From a checkpoint of a small transformer trained on Wikipedia: vocabulary 26242, 836M tokens.
MLP neurons of a small language model. Each row is named by its layer, matrix (gate and up: input weights; down: output weights) and neuron, and shows model dimensions 560-687. Each number is 500 + 50 x the weight over its row's rms, rounded and kept within 0 to 999. Numbers have three digits each. A neuron's up and down rows have the sign that makes its largest values positive.
Before each neuron's rows, "fires before" lists the tokens most often just after its 100 highest values on Wikipedia text that the model never trained on.

fires before: " ", " \"", " at"
L2.gate373:448480484343502495440609568478526574453478478359486473490485537505535579635499422504564526448563492542514507491496557462489473467441431466372511511458524621573477533467413511593545536570509521583469576578541511580542523567555517392475457494525521471524386577584474570544482558597334482451515436500463416578516425569473558485522484567532539525503624516616471486457550539502466452521525
L2.up373:429588501392517509489501454525443551447540503415514448439482442469570495456510430541627578553447494483492486554462567528494544460483509511412441636600438487487434562435449533457467535472494477543519482509557546446553557482530538378411567484535556443431426547536511490520416493516477465567451591542489444626534444497503493554451464481477424464497453494479480401545488482489565523483487
L2.down373:437465457438501535429603508521482498519532470543490451444392490546481570569577419514577560358464569407549524420391606480493411516537487474515477499502466589478446494547497543538486505498560583457497556510505445502537461473498587504464447581537544507466462539543460620614441556506477475467400476501466430518476482530551532443434552492499597476461534581469487436399502579507532465482496

fires before: " |", "\n", ")", " chart", ":"
L7.gate94:474505496522504506455465442566498543525513461507488570550558438486581455499546575473566529472513525450543456467553573533631666565525502472477401469482555428449564559513454603520573520428532539562385469455464517489558520527405461427474464585507510457512468516475489558494431530505428460572506496582521502537571558501521570448497530580414410432585556524516541480489502514519517555543581
L7.up94:542571581464580501455498405522391449520434534574506503533486491520487423529612547544431466543535543468486464528570541464562520453525477583488412464434613524543554609519451390439471512385462492467521486507584510418555557524498504432467472502537521530544499550504549479533486514500489504548528459427507513443481350487591518503515437457413602504441481472468480440522539548480565452504568
L7.down94:534425459600595552530536524542546494492561481571459516384562454501516474474498388570560535479467497476531525455469517520491366482483455540487547477435545508593572454480498493511511559412498434559570454468438598609551451391525473471464538475517494584544386576554454417487567551513469466508487386566462535504507414494521531449478524570526464479578508500497513464476511598506417504485539

fires before: ".", ",", " of", " in", " and"
L3.gate1259:535469510544500495440495528506590533534468531459492507529491464491657515438548458501538428495506465488536520539536471428418468545468472441545598540502524556536471567498536417527479532465455477539556501521501531427505389548461561497545590626701502495516466525556493438564497493466475438432500449478461578468560555498615523506523543494466486444529588560450520520477495450421503512560499
L3.up1259:495457534508508545539445538540502542470439487414521556553525439536486483534592379503562475514515485575505497465626546529522527490619376401507527495529524494594540492498431442509544513507501486419473485507613429530602450505534495505482572564530528501476461470574538451524514567532479492494552489465416578557487568479502480524488471433492420512483506507556570445474496506514485464462530
L3.down1259:485469416560515519518554431538426503470519528444529466512500463560443550556498538471532599508417454476534457557611507463528484506514557440396563550518580438514495527522485537480555469574444533521526436499497461486437495535492500495590404493421505460443482460518516471481570449516570518587522470570382487502467536493419507518499462569546438430447357541479516596529516534463537621416447

fires before: " |", " of", ",", " ", ":"
L7.gate644:520480489528482458509663581527457486403573458583584496450531484508476454480548504508468468522449515498523507501520575512524564520468574465500454584566430474402501533501580504438475508501512459551632611445470514571523477435502504420490465527534544494536474371432422606537510474480456525485513532444482527528507488458538424521422449421445407457543529425595470435485508491551491595464508
L7.up644:438422501406526477524611584535504450588505499528520550478532520471536468530483452419423444472475512509545459451494479531580454546497556457482548443455521520511572514556483521401445543518514490520588418444504590566540448533430552450498489487510450442583495534387486429481441451466525589493465559509523471505561463493491533525513424474436454526488551533540460521582434475428496496444581
L7.down644:479484488508543499465494447443514547539505541581587516402423333489506465448490537462563436556489524491567609443468624521456538515455462495541447542485571477541523532419526529453557496419451406404445518432433531504463439443470578608461576414511500462419485536532458507477518452442620577585523403531439481591561564443584513461496533490461439416554474512550465462613514416564527635532439

fires before: " "
L2.gate1418:462439529505561497497540508516632450516503473544515435501537493558550418530485410483482446550449506632546509459445494424445426449518484460489477535464493583457502507543431440536475535462535593511439499488484523521443550533514534492495518562483456399464497571526449391437499448553498496462516450578469592514474510543579526546547468525456490549500475503418475498390460498524454484597528
L2.up1418:404476476493463464504492533595550469461559590542475437491470549459492496512495532487541488526553495488467469504550576532401437503471531499526491438427535497441438424567567361413496480477424567456454588558531544484554579572467614411531495512535504487479488513455471419627344492540551449538503484546498560482505464461560580574533518504442494544415503486477543434569525532533503532591526
L2.down1418:506492537493557510445404457527578500483596583470544438475432470435573526457537529483452491412520457516441616506467489532486538553416446495523601420458448505506594488485434492423415483529569521512471567539467455473534503426529500460494466418505483454557491421542424444569447553487544582467541498531495526540445505434442571557447411495516463527406458534486431590470617468515477424568576

fires before: " |", ":", "ey"
L2.gate255:494580507519571480439483570529501601505454443502474500572542477500476441424471519480450545476465563569496559468420499474486515519523539441446524479460563505467481469462361551505465486532549531543599501439560528530480515457497490496486407576555487434576478555492512467571512500428470459525512524593495471538568558467501505568461529443479455471506538545459439447342493501611528452494488
L2.up255:403534526400499438445543461497501479524453517466453480453507486513527564551510523483524452478560502523478585432526519444455526479511383367515487552490467551555482463431435596549489501486529489514601487506526530571493453447464514614465442458497470519551467461452518482486512483462486418462393510537472422525491385499410409476454614515451499468453494524436395436415484514467513495540564
L2.down255:480557405457515519553606557507418462560498497452530390461468510478517532472610386553429477532488522514548597453486538499486481570467408478436472576523531542654404425534571509493417525477545503558550471455538565498482465442492579561519471473427466470507444576506499495476554395473491515542469498525488450546586419483434460411493435556503479438457511524542521504467502476492500559443489

fires before: "1", "2", ".", "8"
L7.gate660:515520513547473511510456463514554535470458531546527582526504463510522499560488413496550507587506550504515584499574532519468549464531522455507456480515453549524526493585491553505415493459479490479551444435525519612502506565404461400472480598504509478556464517521562517477581514490572462435549493498433535424523608540458542495507546450412504524514492498540555479505460412446522543501440
L7.up660:460498495514465441556488523495408507500500481505434454619534549490453521552524503526530459613534529595545525436459504462556559461486436461546518480472568537457544475475457459539502491412415458448482523546458385483503517506454468505498528525463557503498611447534537513445494472475591478540447479485491563472534461565473459478509550534473407619521507538497646497590460457503521436505554
L7.down660:484553563602488505485524544534499493606516474458579474431521451497478564553517524555442437561446482479426509471602533413508456558452483579434538509524510505506462438578586479499584491475495434483579565427540519537463498481375571558467441564410566458494481465489485486491602531536542587432517589491435473544530431557588534566587555543485492538475539525551549489541536516511474519459465

fires before: ".", ".,", " |", " the"
L2.gate1018:466475464427549487401536495479507526436460460459452462522431446459623462438437482486511504424513414529433558535395577523481581459557493549414456465508515491458532490534526506552501469445453473495516557453512530519525524460576508508514431498588503486479453520501461524505560572403473512453493497529480434510445487471463436465478502473359482494568555610559461579482488593448517550443478
L2.up1018:401469429531556510511491509477400524544506480493514450522534485492426484492536488434535406461443556500434569476507532476480547511494533545442483555426385488469555554513638515525536517479493482501445502408494534502382518410452413438508557462460470589566561457512425463479623595442501547524514543591584468499488519498486495556472476404499463485444450478451581490460468610395515576436519
L2.down1018:463483496481471415439576523513392459426530459459588527474550500567445563566455504498479425495453597551575587463436504421512516476500555552519550549467436536372505455592550536480495483608512514578496576510489387431543565561495521476501546530531450495436510543535486490485434504468492510581513537483512519603514636453485520486565474519498453537467607457541530540477524590513501305529592

fires before: "\n", " ", " He", " and"
L3.gate221:504482542486530542512477555502551557530413511403444538456548446537546452563442490521536548588460433527521510510491461438510557506503506482374573547546469409521495583559454533551590539511494508548438453456508550531628516491544466521385399505484491472528483461538488465536516496553570483483490468489469505502452532534522484535393499531536591517457477523585478553469470370502498500518452
L3.up221:585484513448425450488459535511539482471482413532454481517561529499450528583439449485510582430492531467503462519522494504536548518417467455501581494457546470508549545543515419496542389532549476544503479480574554413495463367462504526579535436450454518363409497531543488451441451507573466450513444496529473480314510490508527485548392460479480456442584555524479471500562454488437539474457
L3.down221:494415444527540519516488497569602481490609456571432485542506518518552532457531523457493415591365503470551557559569379577452502553498468501462467525452525527537525456534562475549531487499431535475545515444508536541438607479538445566542476539428576507532424524444440485511571525454499504455512569436591435481490513485496506452527496502564463525505485539569363498403425425556554549461508

fires before: "1", "7", "8", "6", "9", "5"
L7.gate371:488541507520475477490479531398505526449504442508431591574493440459484529403559512452573571520448541555478555417570467415568547521509485470526465406428396518387529470513461546569596505522562567529476557454569484512497492427495512486490488584505511409503528516365562470580472486479557468544456541580394442503469458478527485543499537508469484505527540496508444457492454508435428407542530
L7.up371:532556563531578486477528584497520517542365565418488568521526466532616477486557546477472439567540516516496581503509526442549571535533481474429520552470474629565447520495457553540540438462526501535571503503520531556512593550499535476594462560454562426565536550575577499557522547566442525519453532387512511496548512373534512560489445534496521543457468484497447415534500436395570482486439
L7.down371:531524376561447560544538487494558463548526647455513530495547475524599450502567563550539520488475503497471607469426521499487469459466504536422505485478550607554479539570525479473428398522432490481528487506455480516469431412523407499516481560478533451536590455469516499509509490386511520472414526490582607485530417430461500558481519454429466550480579528430505465492466491484502414498511

fires before: " to", "–", " and", "-", "0", "s"
L7.gate501:469528433507476550530584532582506452446524444471447436508491546438483517491463535536496478453507475352471538481539495492510487444506551512473504580377376499459424507479496452539556488564434497558569574498458422487574503468443499519470614578503484465538585497437396584438490597596545478546602418423581486455497529486477504489570426421472512474510390456535499566467620430463511524362587
L7.up501:483437570420465461452420487489492355506484536436460481463485479490416524471455505459515477552546477474427504528484524485553570532481470595541490539495427534496501618528512539496501542543520540556483587418483507496501562434512541537471447546552540524521529504536516567571455515472479566449458445508616570537438556537662559438503480449472482479455541405476451519435504482444522412492461
L7.down501:572567556529548568513493355603501464526520494576476491481519503481533514596509410458467485572478451487396479531451497481542400520507444616501524499398409425500411488552588572470524421502533477507511583513409502555512599564593400463499440515457519519518457569538455548487471535440526543535426454614507588520464592518537526504541554460436458435481522510421537516478482547486501674545437

fires before: " ", " of", "-", ","
L2.gate1502:516550511518494477556476524482451521470538457509520468476522480445538422539508428444458445436486445505497554520485487547555512558474490476415450553520415507601487613497494503421590576530501511471451484470565394547520521456455527478567493478469513547493529433487476491468495496432492588542460547529526568452511462469453541543550481506526553508540563418519444438577495454493478477449542
L2.up1502:486502567494504572444438510537401493462493490541498437498457512492537441508471467467376493417439587506467510534449501550558460566503517529372545435560436454503522543514500522453548515498598600530492465477574441512514573528468490467501440579553511499469513378452513439482506507516479521462572441539467429409360548474498520483536485544540468454519582471436575413471455518526518447507499
L2.down1502:450468548497432460514528538465446504477467511514509552472434535466481432584592554512469541458512465510543540462546628519452623594425414483565486509489520606457476488533535437420439577465465511492473536505484493531444486481490467464433487487522507481533464502531521457553523492558381488594488508538497486516532412557549461553539541479541455450395537461410565436374459420485569534519392

fires before: "==", "===", " and"
L7.gate1503:504465407421576484499556527570435493439539363487465418518530453526501530456512424446587479473514489538522468433585455489483496544632451430507650467605519498502403528422461558580499444420490541621582555571448548587502517540535574504483508482521521578373556478540535479529452520527435483455502529520487436411532455522458463488427393437484496532418541442461467526507502572431523416480588
L7.up1503:520584524485496402480423502498473540551506506576418479493480532363458476460401511598467610547495496506433453524512522411504534573536602585482559489546538535502441438558587508401536590532498429455456522568582541484594462508441510570463519468635468446407517532518507550526541450514521523565527434484503581571489521561533496498579543557494460499516420491460538435505524424479479398493505
L7.down1503:390477474482501501535489433525417523477493523477523478546519539508585558457543494444527433552437465589506469531548472543422432499522478566405595493507600456472466534511521493505437433482499542609503479578484550543449508413537533521448494508528437483502513449515535491521507593474491511440508517528487413498569469419485480479430457444532495501440498490500451482483460523535490652419535

fires before: " ", "1", "2", " |", " −"
L3.gate435:446482519512525485551495454465594489499619528564493539438465558491510470525477541569533534510508542596564521539610558522547482505556403504507487470484478479505481504496455550510505446479571497465539540486409547508448430535561506487584491461463444404418538522460499533506498421518458504514496482581415473484523502475473500536450511537531515549498392520430490534476482532454436599505611
L3.up435:482622457542473456473513500467612543453536570515531512443438485505557430550449492500523510447504497476537500509551546442436558442574462608523475541537537483447539611500513525517458462476500534518549554458418453478406516528532470516606470484495463555444508471467579503504517553528438375471535488527493521457441447439447481541532490509530610504495461546438482499531524508505506406529581
L3.down435:468517505529467482527434511442491529498508481515515496494438464520564502527482472433496435486465560553431506564530493466442575294547463611482491536570511562439446547526586444486473494424419472491491529495542507476396468382520490522578530613477440583460581488529555433479578516507461475482511485487570468499451483473500526442526621476562584472475427560450521502496462502557471461540556

fires before: "\n", " a", " an", ","
L3.gate1228:450578576454596541447607437487498471490544521486389609464526574457508524545486534484534458528505443423496532503405464419542603555447569517402556444516528557573486453493462470512524555506518435562521457482515584562445456510579478435530490467543519412518474433541484546450460505530607494525506502561549602442506556477523445540551599498484560547443504436481573512505543417548521480486410
L3.up1228:425609489453487546444427507515417454404535453445477544496425424527475558545471522553524543497493455477560507462514436501484432476522493516491450455510489495490512562517518523427526552541575502456501617528449462524591422521506479447545597450484547465457573537487485487505460473556449428436449442547466483407499416485549540507483489563471542482499588472567631493519512487477502446510479
L3.down1228:515467542535444580425539556450543466526437543454540425539544493480438416518520429528472507536545483502560445475586510444485408427560490421602496495584431541509504403463470549528458509469503548469559585589495538502523434479503507445526561494497421604552371564463504568391554479575507498510512483479388496495476523499453432487531543475553480424551404503385520517486437473531483599428463

fires before: "2", "1"
L7.gate1026:469544499453538476509446591512480508565417522509450581531623573548495557459431518528542424512463499509428501589578583514454522589501496470471508495479506551487485464586439471513528404529577484413428394501450514540502492533417524541679504611571491478591519441515488461527489536477477487470529506511479550536493444472449553534500540573455443457500507489536544503373510467480536492521553
L7.up1026:475493408491468562460467461564512448473464554565472471534468529535519491483545492504559594488565421595481530481542585436489516541596434478583474492411453440459489469622485526428417484443550505482435492483427581442447469484546594554488569523567440512504597514466447578578459559524570473474385590545409485495459532526482463535483505465486443528580530534461615565423519517542520430487537
L7.down1026:453391585514468478468442565582411466487518515510547573527511499469496543465465445499514499541467562353499479540507456534425452615484511469487463500480502486519481528478341518453433516453492493508542526512428606561472536506447523495492460478493552586460592451500551588539486499382537514524497488575519482428502496465477549387518541450484506537479399538410582440479472501546575578512524

fires before: "1", "0", "2"
L7.gate951:510565417508533430571470447509484497491515510510505468450484418406480481571545416511472475662467492501470479573478602459463488614533495505536385445554383433429451499578493530528457475501495514540451486523402506438545474588439487514533478483513576509536532581406560493472441454416536529612489480466436496487538532494382465504500557525496392481493482548501585512504529502516507481539493
L7.up951:487481545551569472463455510571522477491442506411495488559519479476459495512539515449528496418535539469460511399477483486480539616588533454489493503526510413514512379525447472484517536587522554535475477485526605499433508466464565551425543494538503546499484551563560536494511651501565478472382534408505476418492528488527574478415480515434551513536500546478532478457516465499494516512443
L7.down951:512420539492510541487595534481577469540418458441506486471578485456462409514542472478515439497574486583486463452528489539560515531466480450387450473527471517598531485453401615468368589484502475507455479495462509467576523466488409493561433535459526570503544543623524527530520486519448554379492492442487469501467412550445490496517493438493502585463558469546523404409522437485468637515479

fires before: "\n", " United", "C"
L2.gate1184:416511494538513576484478557498536399448524571553519416429482537605446541494500531436500538562505467488576571507497509436528502439461509516482534562525520413459467410559499480458459575514464520509408570539429488449482430504530552544483484499539536547490457444540559481524487521503497494460390388539558578510470500562414536513440499425477369471496461458509572455512544506536517523444555
L2.up1184:509474565584495421397476533508534483515542549486596389511467503558524563545423505477529536500498391479526404463472490547483532519527550560494514392589505443484492531548506373448464498537460475439551527522519496438574453509449560482486516391523417488487527446553572505452482523550451395462476576528590606428441433559478503493595553530443466517484528487473501498474556576435475497571527
L2.down1184:523512540538531438565503464513499498610469465403465459592498449522470469437571470454461414521571526505465456564566544490477490525509494460571503441498480598544498500560476556553547538549461478488563554573533594491462556490570525489482443531520489597450412528520455569419577558512577481491555530515430492345505450475458400571568528473532423533558456525537447531551483477425515615534495

fires before: "2", "1", " of", ","
L2.gate660:522400473540434413588481462525392501561416343488516413498468542541508583511448529495442549581519439556564435564493568406571505467542474490457442572486438509534507388605460537499483491513520477476550483495504519538501490504529556629560397500471505443546447404491466595533451519520545483388464523522511570498505526518508438485521625531476573482451521417557406576520503487428461521463528
L2.up660:495450596472568575535538604491434602475535464471512408514436548470503461495571530449595509562460473468459583599411407470521514455458465510545470481426496491380481522378562475479434463581441508515446434464467459536566438480520532475574481459544491525463555457529613520521551526406532413394459510539605454632527464482587458481494403524513469441539534484444583504601429470466510495498532
L2.down660:494396456488458439526540437541474510559540519533505481512519426406565490487439499445567512466463557457476509554594578471483587464450396558412553579541502516504526435454498526549506516412543435460497539434478535572508541479466423507462416604474480472482492532539564547538433564474434505531473667503484485443448395576442459543486505520511467532474468486471526470529521430456552539508500

fires before: "6", "1", "5", "2", "4", "7"
L7.gate1121:515465400501452427471452533534488417494454491466500552594458492459430467373453546483456487552543572506465470501558478474462501429535510503483464521387431484420465457542516458521398454489503449426471466460495500487560464553479481479543430505460475523527490498550506523530588484481550554454545472470483480545438481580465547526484512509536523501526502439502405576581484490384558461492558
L7.up1121:498562540577461491442530493411534476427546576529515501494500523514496511486538502539583639527475522430567435414430450527535481472512477438428520500513558549486507502504493391535510491442526467564620518464549473539485444541470453458498487405557422472531443573497488461551538546481447524476478519492507557492566386511488531587471467518438476453549472585579535470523483494546521495537450
L7.down1121:534505456507470497503481496549503520517535491488474454412445457487525463435459481614477497578450567466535362534542545558502495454499585476453410493477492438532399535594427543513409587566464434496511490497473526554530472467416449517572466484518550471475415450497553448512458409545544492508490484483587541447581440559427523437548529526512481492567516572462511514489425503453499440549552

fires before: " ", "1"
L7.gate113:464543454534537453477494501479559499480481537415469477512567445428515430514512504576551454499554579484485547528557481564445538532538553546539423517497495520438457430453505508527467420498482467503432452540469522565521566486528458483492491488443434532538503489489457544615487625413424507570470540475478504493562512477459600463523506498452543461529503536529499465532514387494633442527494
L7.up113:525479455541414564495526509401482448447506549613596548499549591455454534559522496474520485443542522546452536504493543455389518540527527466473531369478545474513430441535442522496489361465605552596599516429558551489560517506458572672485558412478529471460533533545585556473485518522510490518517551512460506567495522532485481565416396543436528468477462487514502515538505525540501466441502
L7.down113:523504462529445518412549578423476486513587360551563473563544527508501474520599567462495529478468549547588401524565520531516471571549617415457382413494532560518481467519480553597453467504534454489556616433551488460551399465393524531531525429504513508437445492449484620468480527516570583497436600453528563505435415484446612573507417490448516538514487560367440523548387496472575617536518

fires before: " ", " of", " was", " to", " $"
L7.gate830:387478494569475494526519534484481465460497544465547530547559455452483495542416458442467545471609609453486482503526543441547488552522493463447466470457498531588480516455437509504594529582477518482459490479548399573494460418440510410412508620554531657518497464534544448472465483535517409506490538534522522414498520569552492562544476461416557541507482516522489455433509356457488561496516
L7.up830:494418444444536530418435536599453485477439539526491474553514523475475516507534517449451453459595492420595559562418503426441372498460481504522466455418526423569443535405486412480514424461456511515507558538527514660516533453459540470463544412422532459474463517439508410568448455556529489530542503460475438475564499518548477658510429397426498562510459519398475480452471459544540428391515
L7.down830:569516534442527562478528529566445498421463507549446483521584529453520497488460539526481517547466483447532440490483466521535399550463502580358478552560428511533496500446541608496508481440536552482500475490526524485507469486585500482471490472481555476518532499462509438481472468359470477537503543495493433513534459495508461469499484485446485510555567548500503519455496341447550541400474

fires before: "1", "2", "3", "8", "5", "6"
L7.gate39:556550459492459510479442464493539532423414494370484578591654504618527453521573461496522508483501521550579534493495481415550428483440564478441499542588475519554442520488553531666503491439454551545562493453510518377511539570553482559492541529493578506529544517411516453477505489416554558475494485465514452555553557514412448551545586436415546552517478533537508444521496474454506558515478
L7.up39:531506557586459444354426479555525559462469445456489583611464453477526533421442575542546518483488499428456518494472452588448583589455499441506471466571601563567411385410536489618463559562496538522495596554499431526533554521503501449392572366543507478459633498514529516534516523575514561506531486417502529518549475472530416494522544424428491480462449516559489534482473414488606413491512
L7.down39:468549408491534486532446498512474492546556468527620562522587478484605535492464531551483566430503633410479551451456550478515459438514423476613577482537504527506404577451475545542499503511480513568560511441451504448461487596496548519512579441414492463447515541620455497530428395606514519560480494548580462431445525506563511553460459481508548507467542420500573576542477482455564403505422

fires before: " ", "0", " |", "1", "2"
L3.gate1344:503403540456491511461521569478425410467535538483486367511480555495518481504504519557535487601485570520494512534455527564535464511495504578492607425534495613438477463500499463535515534529520540476413453556575456464449629557443466440489462547528470496444441476571467449463438544439481554513477560464515489601440549519510455504478554413445510512494476456462477619556506475528415463441408
L3.up1344:487431524437526528508516519530399482473466596583380479445528475439546617510508507595487482454489469537496535527448509522452480556485487465493498503516576474472464425462444400497558579504477594534536508498434513526432486478438517447456520536579513458505629425544465435469495460488499513551451538487509548632493547469477479513537526532494518438590525511408570543544488510451440509471358
L3.down1344:480487463482530408542449491624582445429489550537563437557557486477525558467425506578498479391455523506449454508495429520503426491470530483384556502448598516457564514433438530490541484484500576560488578451464432480439534544348429509493561554495450530438596498537494428542474523477539569536496543510447524515539493546534467537516522472501460458525518442459480535414502579544459355572422

fires before: " ", " \""
L2.gate1162:436513476422485384412556510515511582462643572529442451448455480485511517512509520530627527435447550438484430481549468552584499536462475497462446501488422494509488478481471540591488469476461538512474564463524529559470533495472511456529533372495562532506444524545481514504479508546515533495466505441475532556475469557517439502486469584481530534544500498505462531503517519486379553501571
L2.up1162:460513459540468472470574489440576454467453495517501415552401486492488538367495473558555490553504513515457462472530553437520547461397390523555481540523445532452505530499414508482461500532508497556423539505499518565527485506440514384460492534479576477576462550507436478566445452530444503462552504516417477535502488496567635558505495515481430461509455483454544476480499510485521472472503
L2.down1162:488502491461548478451518539579528559537537434508607524448503507561394498513470426538438528437530497493475506400474570534429601440534501416542467444507534488466596457558503488509426508529554596487411588485528559487510542441449507457491472498436503511503468571536549465531488488573522501488346514437426502513481421423507532538452521547525476433555518454443494512399489553475565415449499

fires before: " |", "7", "4", "6", "3"
L7.gate625:511494481500575490527441542479532502666547546469570481445484454459539542381457485567570482425480454390578617517463404471435538563508429413486548437446511481550555500612478528428480475472511525481511479507499433459468548458492531506546422491506468581558542490430461479480538345576457475505486451502529448527439450588451536548394492531485432545502635527530551554507445521452528458510507
L7.up625:503544499517448423474499540520491581505513471507499536497541630536493578554546425578549525603456482460430484562445461481445564396565487528433486482541466590499492537481481512503492370511483398416396495497431533477549402503491505592475479458477447533477531511469520582555493490558490501458507470478487513527533438486467460474449453480599474478534577473504412415486489491457567551467507
L7.down625:571368505559565462498442489426456488412479475497614468501630460563516603489563416546491490458469546481419501579504488493433417473537519490504424459515636522494501396448455553543538508500494555446610539468454565555466568540505412516542486555490504452424547549579497492500495480585523462426516525602513473592471481605448487402466466462554477476540451520442461495587483483496518300527499

fires before: " ", "\n"
L3.gate717:534458439588480484537547408484424492486571450467551503464560479512544501538424407489451565438545586561514467517494523557508487607590528508578543499517514587558539459560505509519493525463497463447502540525447339529434532479442454431622498489551482516489491558550431476515507541523461509494438603547576546507517495584531464555521585512500501503522484551541428447505554565490557441507433
L3.up717:447501480562552551455547525468520458508506507452468547547509393463457458452473487449571584520399444578552499540501394477490525519517505449497492613512516531510482527507499419502461477514535448467582583537497543503417464485534554516547490482459448494464524552478504488489555548404526529441498494428568596520456499467454471507481460572466512461481495554410483450431590459479478497449456
L3.down717:527454444507485561509383432480400438475499533586507465500490552480523641483465529493541478532584469504460500585539460500560476555506519507507513492422541505402506453495495542457450457483562485508538541531491392483498462483447471427490489470554558541438604500598482542599424532626509544561531486458557606463526491469522429507493553525573523578335441425545504574511578511478529429509411

fires before: "2", "0", "4", "6", "3"
L3.gate867:560522450445510494515520466433457544604469526524499488524534509475563534472582511634520503584525503492481569447470587557344467558463566522394490565582465475510501524443486483578462473504446450429570472518491504455480402580507546520511508448543512528519598613465511469506551502401408517510517537342490519511479441457459472481511480479506534554563523534499400412466482465570529467534491
L3.up867:453471546455526510430546401495556453474545495492494498577470498537480499552537601509448431429521438603524558456461569399469478540483516507577499576511598479541492393468408513496544514525479505477479552455546535588503480584445551513499562416519543478554509581432575498563548418581495523540543495426479498601612468586548545480463356450524431536457543465525470557492557509537560477514471
L3.down867:451527426523586435477544592527493595636533479419425447552577510495503548583498540445493446535429507539521589477536415494493483470441485410354386571459386443603446544517485472444471610491439530557523483461440531476507589497514514556521564480517517555513556550488511496492463478525544551466584531466540453497553471392563510436557448381533494542458517474485533531527466424535499409427429

fires before: " ", " |"
L2.gate1071:512492586342538622450567480515542505549438428537455640515487501523477505629486502506492577535476448480467594478481471494471573558556484496478549534532477408515569476550562478502496505443508473486462534511469588482406553397475499408514439460461546437555452498556505535492578524525540534545516555442413513499532538571559463513522457545390461588522440405536436454471580543509467514524565
L2.up1071:528467420488506513493565507511608543491428540560459450480456445481482462488530597503426567510581515518455453461462532456592583523473525477441527540489491535500538456546531455462553417473438489548505528559530475574492520473465494467500491478544465498470515463499475528486604537417582560544484518476490452576551540521489411563503478542478487426490419492573552521576450500525590531546543
L2.down1071:363524556499519505450328490496486459510562406481494525520515494479531502563489470441535451523484488493513660447536478556449442533412486552534486511503436345485537537566466590570439550536543544435547529499428519522411468422552475581455490503469554401523457551528483460484499512537476486474589488446474526487472511503514565464508460534512422483478460451590474530523556520437447519459508

fires before: "\n", "-"
L3.gate45:616609489555541482538449450545457490537379523525508494452497481482431509551536481436575457525435533470493421509458505522461563497444619471538498473519540523429570515531505414517549550470524585588462451457478599445447497463555453556518589522529591519462544401514505437577529481460485478544407639471434367474447519445546537540547578452447467434424467529519564574610482408490454476482534
L3.up45:590563529580510492498494488501493591491361472555531486434464537511502467528465429446589490553411493532427453537481595554487541448492533465542443410499530500455546608521560446500503614473442636568560554525504532401469517537535487504534511532536619511429526426572474478528546519540482549542455544517455461476424507453532545507547634432413492458430435512413504554554528472458432301530567
L3.down45:538538466582489474490523497522433488529445490526460527432540542540473473467480491547479472475423539479427460552548509530529534461470549433510514482499569430495607499503542471451532487448447481584503533506565525457495544519532538571533526520471480534497431515477428483526447518537530504511510504499460459538429462458461466492527495422468502474532501517498515564499522502533466999478553

fires before: " ", " –", "–", " the", " to"
L7.gate244:588550496572462494598508375482556509401504504550511512507512507422529553514517438517519513432498511530397415575449438479524501585547530505419524480409481502414413472495432493554538503505474583569434442528496486436450433423530553468515562514505555522455505595444644563489598512472482462513575495554553519443440471514590581438488505550446545493615488510516543402445456472535451540457415
L7.up244:576547536546456521484487507442587502554512539465533501542534490434445509457470453472489507520492553506490566433454486590556545456508497489552558540442442494434470462492501526483460476462544498449458487478443401552482468422584467516456467479541549548526490561459540480403574465448467488470435440559423514431527473594511524459439520553549482419384515470522537590517549481480498448420504
L7.down244:524448386506537489504483533559547440384540551525440567429510455488486532522383446520471498524447526519530478505506495493624522529509475550495521467405333473591519508496460493541472506433549401391545463468482472514523530576568421417496508539461527598576524580508482461478447512541451542457495403537529472509503481549476498487579480502408458480557546501505430361477475437469460604525478

fires before: "2", "1", "3", "0", "4", "6"
L7.gate576:525571426522604514477427486542491576440493491541569450445530601605453457454534440548471513531452576537448457593551500439488567425504633488448424473470531465554492465418508518586489501462514529322484500549488548482522499553505477517489451449433434586423380407504528582462486521437633509588515565472527572468450421542398465436378531541527464611522533519413525449455477491432536452572564
L7.up576:533525539510412512434431525439501499504449472454525404444502473476495490503412482442550499530438497518444493415371488469523505558520532450534486546498466495484532523469525509593475517450422509477589520509562441528543561471550433466470520470484528543475509474574473455532538469483474568509643561408495454572493553490565484467535531443496470517380538410513522372484556502491417533459509
L7.down576:392521403472482526540540496447514505558446487470580416463541411462562482532538533439570493477475521594498513472580515510443498459499518519420510514572540464599454352483373487555520476530454532415449473494483435470413475457475474580485540501523384522494469399497486524468496434526459454415489506458543478560404506558523547519493514415483476480584564508473533550435489521571467392477526